Part of a small language model's weights.
Size: 11 layers, 8 heads of 64, MLP 1344 GeGLU, 42.7M parameters.
Architecture: RMSNorm before and after each block, rotary positions, no biases in attention or MLP, tied embeddings, capped logits.
MLP neurons of a small language model. Each row is named by its layer, matrix (gate and up: input weights; down: output weights) and neuron, and shows model dimensions 208-335. Each number is 128 + 32 x the weight over its row's rms, rounded and kept within 0 to 255. A neuron's up and down rows have the sign that makes its largest values positive.
After each neuron's rows, "fires on" lists the tokens most often at its 100 highest values on Wikipedia text that the model never trained on; "fires after" lists the tokens most often just before its 100 highest values on Wikipedia text that the model never trained on.

L3.gate61 [142  94 152 119 173 110 135 103  87 110  90  98 175 175 151 113 137 171 158 111 114 134 151 195 168 118  96 107 122 152 113 159  90  84 155  40 161 188 157 113 120 120  82 127 158 155 162 161 122 110 151 112 114 147 123 102  89 161 134 145  81 117 133 149  83 135 135 138 133 137 164 134 124 126 155 146 110 150 103 159 109 125 130 106 163 100 110 114 185 141 120 137 142 149 151 172 107 121 169 141 147  72 122  62 201 115 109 149 141  70 165 142 148 121 189 149 142 138 156 110 143 122 159  94 183 149 102 159]
L3.up61 [128 103 109 135 121 103 123 116  76 150  84  82 160  94  91  99 122 174 116 112  75 162 101 149 118 127 143 218 118 145 157 184 103 165 148  63 117 180 108  98 122 117 125 126 167 138  87 100  29 148 146 103  76  66 165 145 132 103  97  92 131 166 134 166 106 128 164 117 159 130 105 134 129 169 126  46  85 119 215 123 178 129 139 121  97 193 163  50 107  99 162 125 118   0 134 112 153 134 134 132 125 186 123 132  56 109  94 109 192 133 110 135 145 109 122 122 109 148 140 111 184  90 197 119 139 111 116 106]
L3.down61 [ 96 117 143 142 156 113  70 171  80 118 102 121 130 179  93 107 124 231 150 153 111 168  98 139 154 137 102 142 108 134 108  96 150 139 151  90 129  81 142  99 159 126 170 134 158 176 106  93  78 122 151 169 156  41 110 124 180  74 132 147 132 149  80 141 155  98 129  49 129 130 104 112 138 112 112  41 121  99 176  63 139 181 133 186 149 141 165  89 109 102 135 166 136  80  86 112  93 131 103 143 103  96 138  96 114 159 126 106 195 106 122  92 128 127 160  99 165  78 134 117 133 123 146 116 102 162 145 117]
fires on: " ", " -"
fires after: ",", " March", " February"

L3.gate1244 [133 115 145 130 170 137 147 161  99  97 132 152 130  73 190 111 112 166  76 119 132 111 116 167 122 122 102 147  80 103 129 178  94  91  72 127 145 168  97 117 124 144  81 144  81 168 144 183 159 163 118 121 122 166 115 155 110 140 104 110 125 244 121  97 163 129 150 182 151 149  82 137 122 168 153 133 100 130 211  95 160 128 140 121  94 120 148 110 160 142 148 128 129 123 124  68 170  98 106  85 108 175 107 126 140 133 154 148 164 171 158 127 133 201 153 137  83  78 122 131 156 142  51 116 235  99 130 185]
L3.up1244 [ 76 141 131 112 111 108 150 154  64 161 149 142 204 101 174 135 226 124 129  73 137  95  79 136 110 132  86 126 165 117 172  84 123 198 107 153 154 176 106 127 150 158 156 190 136 167 109 171 154 149 162 118 152 172 109 147 116 160 172  61  97 165 198  92  92 120 182 132 145 150 118 112  54 165 145 176  78 131 161 190  54 135 115 235 126  79 141  81 105 143 119 119 109 160 102 150 149 131 181 120  85 113 119 152 131 116 110 155 138 102 124  90 111 213 130 154 148 129  88  90 176 130 137  75 155 169  97 189]
L3.down1244 [ 82 145 127 122 155 152 138 101  79 154 174 153  96 141 145 183 195 230 138 121  49  93 122 148 153 134  78 139 143 201  90 110 120 171 140  87 194 132 113 100 128  95  93 125 130 104 126 124 141 134 166 156 126 170 143 154 190 132 129 105 178 140 102 113  42 139 141 131  97 145 145 112 115 129 122 158 145  89 168 101 133 131  76 162 106 183 172 145 119 120 130  49 132 164 113 124 132 148 172 185 104 164 171 124  88 107 134 134 186 120 134 130 146 115  33  77 122 148 128 166 118 134 123 113 159 132  69 117]
fires on: " |"
fires after: "3", "2", "8", "0", "1", "5"

L3.gate565 [113 117 146 166 163 103 108 111 122 149 172 145 120  96 135 127 179 145  61 122 166 141  86 104 124 171 154  96 107  96 171  52 166 128 109 113 109 116 137  98  74  91 102 136 110 173 104 192 175 166 149 109 135 177  88  86  99 114 103  70  75 176 108 100 142 207 105 145 158 181 125 132 107 191 171 150 156 108 122 159 122 157 116 131 150 108 185  86 150  74 151 121  80  82  97 157 137 120 107 120 104 117 115 151 146 122 185 102 208 139 159 167 108 132 102 115  52 142 104 160 148 132  90 135 213 164 155 155]
L3.up565 [145 149 169 116 134 146 162 164  84 105  71 116  63 169 163 121 134 194 136 125 131 151 176 164 125  67 116 142 148 155 103 137 105 197 163 137 119 129 146 150  76 116 136 105 126 113 132 139 121 129  93 103 128 130 144  86 107 190  77 101 126 156 123 140 114 120 170  93 145 111 138 160  88 135 180 220 116 167 108 117 108  69 151 182 159 111 116  99 105 106 114 170 135  95 112 158 138 108 153 149 112 131 135 101  55 103  78 150 178 147 159 142 137 104 157 131 150 137 103  67 107 165 115 114 135 124  53 175]
L3.down565 [ 81 154 109 103 157 144 133 124  72 165 104 145  71 105 135 138 169 235  76 137  51 122 122  97 185  89  92 113 131 189 113 172 155 160 166 125 148 173 110  58 100 134 102  74 152 145  85 132 140  82 144 160 157 167 155 147  69 113 130 128 124 121  79  93 134 131 148 167  98 127 168 129 100 157 141 132 103 134 110 121 154 164 114 161  95 136 101  79 118  36 107  92  85 133  68 131  94 180 149 117 122 182 139 149 128  89 123 145 138 138 133 125 134 104  51  96 128 114 113 165 142 139  97 163 137 117 150 145]
fires on: " |", ";"
fires after: "0", "1", "3", "4", "2", "5"

L4.gate375 [ 87 102 114 103 178  76 131 132 128 165 191 155 121 168 141 126 175 144 128 125  96 151 112 181  73 114  83 149 127 153  94  99 132  99 170 108 121 110 168 149  82  96  98 161 136 177 164 189 164 123 143 152 208 176 134 171 152 175 100  84 167 173  75 134  89 137 128 142 145 213 104  82 121 174 148 174 147 138  83 101  43 105 184 116 152 107 100 144 162 118 131 176 167 119 115 129 133 122 116 115  95  92 110 168 171 128 101 137 120 119 194  66  98 120 157  70 121 111 140 180 136 174  61 150 170 129 208 151]
L4.up375 [122  94 129 135 121 184 138 119  91  70 118  97 113 120  65 136  66 136 146 119 133 112 144 136 109 113 165 162 140 181 145 117 118  90  97 115  87 128  91 143 148  80  96 156 137 157 140 118 142 135 161  90 114 145 150  85 116  84 116 149  95 137 153 148 158 145 166  98 185 145 150 151 127 167 118 114 127  94  48 116 160  89 134 142  83 166  14  81 163 131 235 139  90 147 121 137 121 110  87 131 151 119 132 117 141 118 154 166 117 158  93 110  84 121 123 178  76 194 104  89 113 121  86 154 152  90 112 113]
L4.down375 [117 129 143  91  99 164 109 124 144  80 148 155  78 139  85 123 155  60 144 102 155 133  80 141 122 156 157 174 173 121 124 176 110 115  92 152  52 127 153 180 116 124 124 120 177 114 192 134 152  87 101 136 187 134 125  50 163 102 107 107 146 147 202  57 181 175 164 179 134 120 157 184 175 131 121 177 121 131  75 116 174  83  78 179 143 150  95 134 164 123 209 142 122  76 155 124 163 134 141 165 119 230 139  87 118 153 127 131  77 126 138  92 143 151 214 159 104 204 179 100 164 142  89 156 126 131 135 130]
fires on: " is", " an", "th", " was", " ("
fires after: ")", " is", "2", "3", ","

L3.gate911 [127 133 191 147 161  72 177 133 120 147 182 119 120 109 140 159  98 129 112 118 114 170  31 127 143 108 193 123 137 106  99 106 106 159 117 142 166 120 184 151 129 157 131 170 148 116 141 189 121  84 166 142 108 147  56 112 102 139 143 121 160  74 135 118 112 206  73  85  75  88 153  98 114 125  78  89 146 142 114  88  89 128 165 109 141 143  74  82 102 190  54 121 158 145  79 117 157  98  77 119 142 135  86 148 176 142 168 121  72 114 137 105 151 149 116  51  98  60  73 145 158 137 131  86 131 153 168 165]
L3.up911 [ 33 126  94 132 140 110 153 107 138 147  91 140 129 111  50 124  89 117 103 133  71  90 131 156 163 115 112  77 104 140 151 125 172 154 131 121 176 137 100  55 114 146  85 123 193 132 142 131  93  58 154 100 143 146 108 140 122 133 125 104 116 189  89 128 100 126  97 126 161 150 137 109 102 123 134 145 130  90 162 134 149 147 109 120  85  75 135 135 151 147 171 166 100 124  91  63 159  74 105 129  83 143 100 152 121  93  98 121 117 111 168 146 165 177 138 111 153 127 195 192 140 148  80 123 135 149 158 111]
L3.down911 [ 94 124 134 167 184 148 119 121 128 145 196 174 123 157 155 131 106 202  87  80 121 146 154  91 118  85  87 119 112 126 103 100 134 136 127 100 116 146 177 102 112 137 165  93 161 128 116 144 138 181 175 104 116 127 138 119 148 107 116 139 140 155 140 153 150  84 114  97 139 147 171 182 127 164 133 150 127 103 119 129 107  88 125 120 175 113  85 100  98 124 116  80  60 179 166 116 143 117 101 133 137 118 150 187 170 184 126 139 160 111  94 147 126 164 122 112 148  94 124  90 156 163 197 153 119  99 217 123]
fires on: ")"
fires after: "2", "9", "7", "5", "8", "3"

L8.gate109 [135 128 162 161 194 102  98 118 151 158 151 123 118 121 112 124  82  78 128  62 148  81 143 141 134  67 134 115 153  97 102 138 158 170 144 129 166 120  99 147  99 127 155 177 186 206 169 197  99 143 163 116 173 150 135 166  50 109 119 168 105 150 109  46 160 134 141 149 165 156 145 170 175 180  91 148 135 145 132 144 140  31 165 103 186 140  54 120 105 129 107 153 143 133 116 182  90 122 138 149 175 127 158 123 170 153 133 146 182 169 113 150 105 139 145  95  78 126 139 130  86 134 106 139 148 141 175 113]
L8.up109 [144 130 178 143 100 150 152 111 105 126 103 127 158 121  90 115 103 148 130 120 112 132 103 131 175 107 126 115 160 120 147 125 145 107 137 178 120  65 139 179 138 134  99 181 149 139 147 148  89 190 188 109 142 134 123 123 120 145  79 121  42 162 106 103 131  97 102 141 178 154 127 112 104 146 199 144 159 109 160 153 137  83  49 127 123 107 129 170  96 170 140 141  87  81 154 116 157 178 174  71 106 159 115 132 150 146 146 160 151 105 136 147  91 106 109  75 114 133 148 115 136 171 137 174 178 133 193 115]
L8.down109 [110  99 127 151  74 158 111 155  69 126  96 153 112 130  98 165 140 126 137 109 105 176 147 144 108 181 168  96  93 130 164 145 156 123 156 178 112 105 138 119 202  83 164 109  97 124 146  80  99 141 130 128 159 109 120 151 158 100 156  78  92 135  95 192 128 162 141 135 165 149 107  79  85  95 142 128 123 109 136  93 140 120 127 173  80  94 144 105 156 142  70 101 133  65 144 112 111 127 164  84  60  75 154 137 122 188 122 134 103 165  65 129 151  91 140  86 117 107 107 105 131 176 180 134 141 119  98  76]
fires on: "|---|---|---|", "|---|---|---|---|", "|---|---|---|---|---|---|", " Candidate", "|---|---|---|---|---|", "|---|---|---|---|---|---|---|"
fires after: "\n", " |", "|---|---|---|---", "|"

L3.gate994 [144  99 141 138 198 147 119 117 189 125 114 100  85 140 118  98 138 167  95 103  62 127 146 112 112  68 169 111 121  76 120 109 156 115 148 108 129 148 141 106  81 132 121 125 112 135 180 197 165  69 202 106 192 126 126 121 104 181 125 115 164 104 150 153  89 190 167 189 151 119  94 132 127 144 144 135 141 125 132 154 106 146 125 113 143 154 101 125 126 137  66  78 145  95 105 155 157 132 147 147 142 176  78 136 212 143 143 101  85 137 189  80 122 122 144 131 126 128 121  86  60 187  71 189 173  99 139 120]
L3.up994 [148 169 164 140 120 131 159  57 183  97 112 102 177 120 159 121 175 104 100 139 128  90 100 148 178 201 148  97 127 174 123  96 151  61 187  48 172 128 157  97 137 114 109 106 151  91 106 166  68 150 101 138 133 125 158 132 119 141 145  77 110 128 116 106 132 172 113 152 140 145 179 138 102 130 111 117  77 208  95 104  64 151 153 147 129 109 114  80  98 168 130 146 116  81 151 106 149 106 118 106 157 119 145  63 148  95 125 143 148 129 106 139 107 136 151 179 146  88 102 112 133 109 150 112 172 109 128 133]
L3.down994 [146 150 111 149 106 175 102  72 212 127 132 133 117  92 103 155 136  85 110  99  56 177 124 144 145 195  94 128 152  87 121 134 135  62 132   3 119 125 132 118 113 102 127 128 144 137 157 146 182 146 177 116  93  66 144 102  75 133 127  71 158 115 141 138 120 152 122 128 136 110  73 180 181 156  50 169  89 185 105 120 127  77 141 104 123 146  97  73 145 119 122  96 144  94 165 141 177 122 102 165 154 123 112 173 168 134 106 207  92 129 144  97  99 109 162  95  98 114 153 116 123 141  77 166 128  64 127 124]
fires on: " is", " a", " an", " =", " was"
fires after: " is", ")", " was"

L3.gate1187 [160 118 176 135 133 141 177 126 109 152 171 124 107 132 134 138 157 128 156 193 127  92 101 113  96 114 113 101 160 137 124 171  84  61 137 155 112 118 134  90 185 145 111  89  63 148 157 174 149 169 132 114  65 180 171 132  95 110 147 147  91 155 145 138  87 176 144  89 119 150  53  67 143 172 133 167 108 110 133  86 160 135 103 145  99 105 105  80 160 142 127 112 175 163 124 137 143  84  89 153  95 136 141 147 105 109 117 178 156 162 123  86  78 152  96  96  97  67  88  77 157 150 144 127 127 140  84 136]
L3.up1187 [119 160  74 126 123 104 186 132 156 123 107 198 152 151 168 161  80 137 146 153 131 134 108 127 102 124 165 112  81 111 112 130 129 107 120 139 115 155 163 151 138 171  96 152 124 173 122 138 158  96 155  73 151  72  79 132 106 148 130 145 158 163 157 148 141 169 138 119 108 180 148 124  99  75 142 195 133 155 107 119 113 170 185  88 155  91 117 139 120 156 187 129 131 141 117 162  49  75 148  81  76 133  63 161  98 111 109 132  88 147 156 111 194 187 113  99 105 182 210  95 119 100 108 151 111 144 148 107]
L3.down1187 [ 94 133  79 127 201 145 140 115 151 146 124  73 114 157 147 196 167 255  81  86 105  89 149  91 174  97 122 139 162 133  89 160 150 105 167  76 156 144  95  82 153 146 161  96 152  96 103 108 180 141 112 173  62 213 166 145 122 131 122 138 130 148 134 140  95 170 129 126 167  73 114 115 152 124 127 122  90  84 149  89 146 184  86 124 130 201 142 141 141 181  87 116 138 172  90  87 175 125  90 124 191 149 102  91 156  97  80 121 160 122 172 132 139 185 118 118 116 143  96 122 141 187 148  95  84  97  72 133]
fires on: " |", ".", ":"
fires after: "8", "6", "9", "7", "5", "4"

L6.gate524 [120 132  68 180 126 125  82 152 144 133 123 146 179  83 119  90 156 141 118 115 116  95 155 161 112 121  73 196 162 123 160 184 140 120  56 141  71 103  84 134  92 182 176 136  83 123 110 170 178 171  98  89  63 132 121 118  59 155 174 125 136  89 167 117 125 182 128 105 118  69  90 152 135 118 140 154 103 150 132 145 129 102 120  98 142 124  95  86 167 152 115 131 105 103 137 169 111 113 161 128 125 118 173  74 120 162 139 180 107 151 169 137  61 158 184 188 145 110  87  94 130 141 124 157 142 147 150 102]
L6.up524 [101  97  76  78 134 114 105  70 158 146 111 136 123 132 119 185  75 155 138 132 120 185  65 173 139 109 120 164 167 145  70  82 142 162  87 110  71  69 141 148 106 105 146 143 148 154 170 134 178 115 125 148 135 101 150 192 101  88  91 143 125 190 108 103 126 111  84 106 144 125  91 222 172 109 132 164 105  86 129  87 142 108 110 135 194 154 147 155 101 104 162 154 100 130 110 141 176  91 129 125 112 104 176 104  93  70 191 133  72 119 137 140 112 133 161  62 113 142 117 124 113 120  92 143  64 147 106  84]
L6.down524 [ 86  89 146  89 118 171 130  76 146 152 144 133 180 102 204 148 133 120 200 123 107 145 170  72 220 119 149  96  43 153 163 143 161 143 129 120  86 119 135 108 106 125 113  88 136 161 148  86  83 143 155 169 134  96 169 126 140 182 114  97 127 109 217 146  82 101  78 102 184  92  92 120 146 167 170  97 109 143  99  67 124 106 121  85 122 137 182  91 118  35 115 121 124 124 160 105 138  98  79 120 178 113  99 122 155 114 173  80  91 122 178 119 156 114 152 146 193  72 142 161 176  66 204 129  82 120 102 154]
fires on: "\n", " MP", " Q", " Gh", " Ma", "í"
fires after: "\n", ");", " of", " the", " D", " |"

L3.gate371 [153  28 140 111 180 124 145 109 146 171 133 184 160 115 190 110 125 154 192 138  76 144 104 174  89 129 140 152 164 166 151  91 210 112 164 176 135 137 103 140 128 149  58 108 139 104 140 129 162 149 103 108 126 127 124 104 139 137 133  65 117 149 124 162 122 164 149 116 121 143 120 144 182  90 133  99 141 110 167  62  60 135 170 162 106 185 128  84 162  99 125 146  97 114 119 167 131 130 118  33 154 106 158 161 134 118  85 112 149 186 158 113 130 133 177 137 111 139  82 172 149 105 114 137 166 110 108 183]
L3.up371 [ 65 124 137 126 123 123 115 182  88 116 118 159 189 126 138 146 139 117 132 112 206 113 127 218  90 152 132 149 148 158 155  84 133 179 167 123  84 133 180 140 112 152 110 108 106 131 128 138 163 107 161 159 184 184 145  82 117 114 111  96  92 104 134 156 133  88  99 147 116 106 140 155 175 137  77 143 119 114 151 119  95 140 150 135  79 145 152 124 131 162 197 189 160 124 159 179 126  98 125 107 143  89 103  83 175 132 153 134  98 151 128 192 172 178 131  96 138 159 180 113 121 164 108  93 136  78  90 161]
L3.down371 [149 144 151 115 201 153 150 176 139  87 163 184 158 107  88  99 170 207 123 136  65 126 123  93  89  86  80 131 105  90  97 101 176  73  94 123 131  98 136 136 116 142  88 143 150  95 159 140 121 112 118 176 114  97 107 175 140 108 130 159 123 169 155 112 138 141 170 140 139 119 138  93 156 132 131 164 160 145 138  87 100 162  95 139 142 142 152 123 180 164 123 128 105 174 130 145 132  89  98 133  81 146 105  68 141  94 112 125 153 132 134 154 128 122  83 133 187  53 112 108 142 134 134 117 161  89 108 121]
fires on: "1", " ", "illon", "."
fires after: " ", " c", " D", " in", " ("

L6.gate79 [105 173 131 157 117 151 147 106 145 168 147  83  97 150  95  86 137 158 109 163  89 110 113  98 132 128 122  92 162  95 129 162 133 177 121 142 111 169 206 116 128 150 128 145  98 124 115 128  94 118 150 124  93 154 129 164  78 188 145 149 162 147 103 109 152 120 120 145  88  99 158 146 209 162 114 108  36 110 170 104 137 150 120 164  97 100 144 128 109 137 107 114 133 113  79 126 139 127 126 128  74 131 118 132 101 136 111 199 124 175 131  98  61 124 100 145 102 184 183 175 109 133 132 129 198  94 110 124]
L6.up79 [109  98 137 135  92  60 179 180 110 108  91  72 158  41  96 157 109  95 113 131  95 146 167  53 168  92  85 143 160 162  87  60 147 153 151 145 139 135  91 146 125 111 111 129 132 108 124 175 152 124 111 105 144 132 205 111  95 139  91 113 137  99 108 109  98 157 113 152  90 170 109 144 163 134 157 106 181 124 169  90  85 113 102 108 144 121 105 127 112 117 181 157  60  94 114 140 168 113 129 118 123 181  78 123 103 148 135 174 187 133 143 115 131 117 117  97  97 124 147 172  45 123 153 110 117 112 103 144]
L6.down79 [129 102 118  99 111  74  96 155 148 170 126 136 102  57 102  50 145 118 145 127 174 122 157 128 115 149 128  72 105 171 110 132 142 105 154 159  61 103 112 115 172 119 161  99  72 183 139 115  55 127  98 158  99 187 135 120  94  96 139  93 176 109  82 104 122  96 167 148  95 130  83 119 186 150  73 115 178 108 138 161 119 102  94 111  96  78 149  48  95 138 113 160  97 138 105 113 163 158 159 119  85 109 133 132 183  88 110 154 193 175 156 135 180 141 171 122 125 156 119 139  70 130 170 121 145 132  98 192]
fires on: "S", "C", "m", " |"
fires after: ".", " (", "\n", "=="

L3.gate258 [202 106  68 138 156 152 110  67 182 195 142 128 135 157 122 134 119 170 159 142 133 124 102 174 132 159 110 192 156 185 139  97 122 126 154 164 123 137 195 119 149 126  70 145 176 149 125 199 116 187 106 139 171 153 118 143 128 144 112 124 177 181 113 102 112 152 151 116 118 119 163 140 133 182 193 148  97  75  87 116 105  68 156 190  35 131 123  83 160 139  78 121  89 103  88 113  90 107 108  84 192  88 147 119 120  79 156 127 145  93 197 101 129 146 121  87 108 143  62 110 174 114  97 174 188 122 119 148]
L3.up258 [133 110 172 160 102 112 149 117 123 136 170 153 178  84 166 152 125 124 132 164 109 130 165 122 138 175 116  88  76 175 123 118 166 121 158 145  42 167 158  81 151 140  89 173  88 103 150 119 110 147  86 147 119  90 153  75 135 186 159 110 130 131 154 129 133 145 150 146 171 117 146 160 148 166 134 133  88 118 120 106 106 111 129 156 126 109  82 127 135  97 175 121 105  61 137 133 155  24 104 124  81  68 109 145 193  80 122 158 178 165 134 139 133 141 127 130 155 117 135 142 137 140 111 119 152 157 116 101]
L3.down258 [ 73 108 135 147 149 128 115 136  63 164 122 144 188 128 124 150 145 171 147 119 110 170 158  72 171 138 118 114 169 168 115 156  98 145  87 119 163 125 122  95  64 187 115 145  97 139 116 170 150  93  70 147  95 142 150 162 128 116 101 133  68 106  79 103 147 137 165 119 132 148 115 102 106 140 138  95  67 148 131  77 136  88  78 112 105 141 110  99 167 108 132  83  87 131 119 107 133  98 130 153  51  84 122  99  94 135 151 132 159 153 177 140 143 154 104 128 113 188 124 147  82 137 205 117  92 162 108 166]
fires on: "th", "st", " |", ";", "nd"
fires after: "1", "2", "3", "4", "7", "5"

L6.gate1288 [127 110 131 146 134  92 146 184 143 121 132 138  90 116 182 165 114 111 177 151 110 188 135 126 140 160  99 109 129 149 133  77 137 144  93 155  97 132 178 105 115 157  82  81 187 152 143 120 172 113 117 148 140 138 147 155 157  95 158 118 146 138 107 112 160 180 112  60 147 120 126  90  60 118  90  59 107 121 120 184 149 122  89  72 227 179 167 150 128 161 155 116 151 135  99 123 124 144 112  97 105 124 180 122  71  90 113 164  78 121  93 130 146 155 116  85  90 169 103  98 114  77  78 165 161  51 119 102]
L6.up1288 [130 125 104 106 112 163 152 147  89 153  90 124 118  77  89 142  96 127 112 125 174  51 128 167 150 153 141 152  89 154 143 145 205 158 159 116 104 124 125 162  88 141 144 193 114 108  51 136 171 139 159 119 138 130 123 113  47 152 191  77 119 129 158 138 125 102  99 130 133  95 140 131 140 161 116 135 147 142 119  54 117 163 139 119 107 116 131  87 156 178 140 134 162 123 154 170 142 170 152 100  72  90 173 105 168 152 103 122 148  99 114 158 142 157 107 171 135 124 131 139 133  70 143 102 136 184 123 171]
L6.down1288 [145 133 169 171 125 139 176 210 191 110 151 130  68 110 188 124 138 169 139 125 165 118  80 135 142 163 157  95 153  85  91  91 121 153 120 108  62  96 141 183 167 118  98 131 103 110  60 111 115 150 137 184 136 135 150 119 157 119  96 135 147 104 130 152 159 179 109 103 174 100 156 150  96 117  76  95 146 108 125 145 141 114 126  85 177 123 148 128 135 157 205 145 141 106 110  98 103  89 114  70 154  85 109  97 155 193 136 105 113  98 106 172 107 161 144  66 119 103  98  83 104  91  98 171 198 121  54 137]
fires on: "1", "2", " "
fires after: " ", "In", " in"

L3.gate1141 [124 136 123 152 142 141 121 114  48 114 139  83 203  99 176 170 141 159 106 127 140 135 157 119 173 111 120 207 114 147 130 116 149 138 114 105 153 127  84 130 153 130 152 139 140  94 161 157 151 132  97 118 105 129 134 133 164 127 119 126 104 226 101  86 105 145  87 117 123 154 109  94 103 205 115 131 137 125 125 128 103  88 132 140 135 108 162 136 156 119 121 172  73 139 156 125  97 104 129  84 126 136 164  91 147 182 144 189 126 101 146 133  59 157 133 170 125 158  93 188 150  95 122 120 118 153 109 163]
L3.up1141 [165 155 124 126 121 114 136 122 153 155 168 212 117 138 122 135  89 134 146 119 166 155 170 154  94 116 120 112 187  98 158 163 158 166 176 104 104  60 142 166 169 149  92  82 143  84 123 129 104 180 158 100 132 108  94  70 126  84  76 106 145 157  56 163  89 125 108 135  94  67 110  87 112 149 171 150 118  55 132 127 188 126 105 170 165  49 173 168 183 115 160 113 143 147 189 156 104 120 134 190  47  91 146 146 120 134 156 168 204 126 105 179 100 141 153 139 134 103  80  94 152 141 128  95  91 127 178 118]
L3.down1141 [133 145 111 125 128 190 148 172 123 108 117 156 160 119 123 109 131 255 110 111  59 122 108 111 112 145 137 154 138 130  82 128 139 138  90 103 105 148  88 136 103  95 187  48 121 136 114 155 195 149  84 181 153 102 159 163 121 113 205 147 119 112 144 193 105 119 164 151  93 123  89 118 138 179 110 105 151 111 122 114 146 118  98 189 157 113 121 100 105 214 134 121  52 130  64  95 141 135 211 101 134 179 129 147 146 105 107  72  77 123  98 104 182 135  12 176 104 162 136 156  99 107 159 160 123  45 104 125]
fires on: " ", "1", "3", "9", "6", "2"
fires after: ".", " ", " |", " ("

L8.gate1268 [113 123  68  73 166  89  75 130  77 119 130 116 150 126  43  92 156  63 104 124 148 170 112 124 133 113 144 144 120 109 112 159 129  90 141 152 123 135 154 134  98 120 101 166 174  93 174 105  94 129 180 101 166 105 167 189  99 114 157 144 159 117 154 129  82 135 140 172 133 178 116 124 103 134 135 119  94  87 125 118 132 116  72 131 108 224 136 113 120  70 139 131 111 117 154  95 123  81  54 123 136 124 120 115 141  81 128 139 143 100 160 170 113 136 154 107 116 183 130  91 104 100 144 138 172 149 208 185]
L8.up1268 [168 126 104 105 147 159 168 127  79 126 173  97 126 177 111 121 132 164  89 121 137 119 133  92 134 187 108  93 146 166  78 200 126 127 129 104 113  86 171 155 167 131 170 135 197 150 128 146 126 110 145 130 125  80 166 136 138 138 102 113  98 139 127 132 120 125 207 131 106 100  97 157 116 161 112 155 156 143 108 126 181 123 154 128 141  62 100 121 156 164 102 120 119 158 139 178 112 134 121  75 108 122 147 127 184  69 122 146 111 152 111 110 147 164 146 176 151 127 157 158 140  81 105 106 152 105 152 120]
L8.down1268 [173 137 149 133 121 126 120 134 156 148 137 119 118 171 128  80 144  47  89 119 129 136 139 161 142 138 156 163 141 203 167 163 103  91 140  71 130 125 132 144 140 110 193 125 162  80 134 120 153 152 126  99 185 149 129 132 109 105 167 151 148  78 115 199  96 110 143 101 115 139 132 143 120 103 177 101  98 107 143  83 103 189 161 197 115  14  90 121 184 103 108 151 142 118  96  85 155 134  93 166 140 122 158 133 111  59 128 145 139 174 110  32 149  73 171  40 130 148 157 112 121 121 172 158 164  71 145  90]
fires on: " ", " L", " University", " |", " .", " Vermont"
fires after: " |", " of", " the"

L8.gate737 [157 142  83  83 186 111  89  87 103 122 152 140  61 108 180 179 109 122 118 102 124 176 158 159 131  96  68 140 146 138 122 121 133 196 165 116 166 117 112  92 100 160 130 152 144  83 138 106  96 121 135 148  64 143 106 125 122  89 105 111 119 110 126 152 166  99 133 143 121 141 168 127  99 166  91 100 118 136  84 130  96  80 170 128  97 116 177 122  96 142 132  94  92 180 108 105  75 113 112 149 119 103 153  73 138 155 132 114 151 100 157 131 127 173 131 105 114 196 189  84 144  91 118 127 147 147  95 128]
L8.up737 [132 111  95 104 224 125 145 121 140 121  92  87 143 154 102  96 163 117 185 102 142 122  69 156 181  93  82 104 140 141  91 156 166 137 148  86 146 138 139  96 173  98 173 196 181 134 137 141 124  58 132 119  59 111 150 102 100 103 125 126  83 197 101 151 136 111 126 138 133  99 145 162  35 154 138 114 127 114 151 175 156  52 127 147 146  98 151 144  93 102 146 176 131 181 142 123 169 118 204 128 176 127 168 191  40 141 117 137  91 109 160 106 153 155 143 134 173 133 107 181 112 119  94 157 165 159 142 156]
L8.down737 [140 129 133 187 103  96 185  59  85 102 108 118 138 130 137 107 188 175 130 115  82 122 100 159 217 169 160 123 121 169 174 118 107 110  96 138 135 102 138 129 113 119 163  70 108 110  99 100 138 139 107 165  89 183 124  85 150 110 129 149 132 116 114 155 177 141 147 133 188  95  70 101 131 116 115 154 165 172 160  95 119 181 130 115 149 142 107  43 104 115  93 135 163 134 159 120  94 124  98  95  95 113 105  62 131  98 117 173 114 170 162 121 145 141 134 136 123 124 186 182 119 121 193 119  91 177 109 116]
fires on: " "
fires after: "|", "-", ",", " |", " the"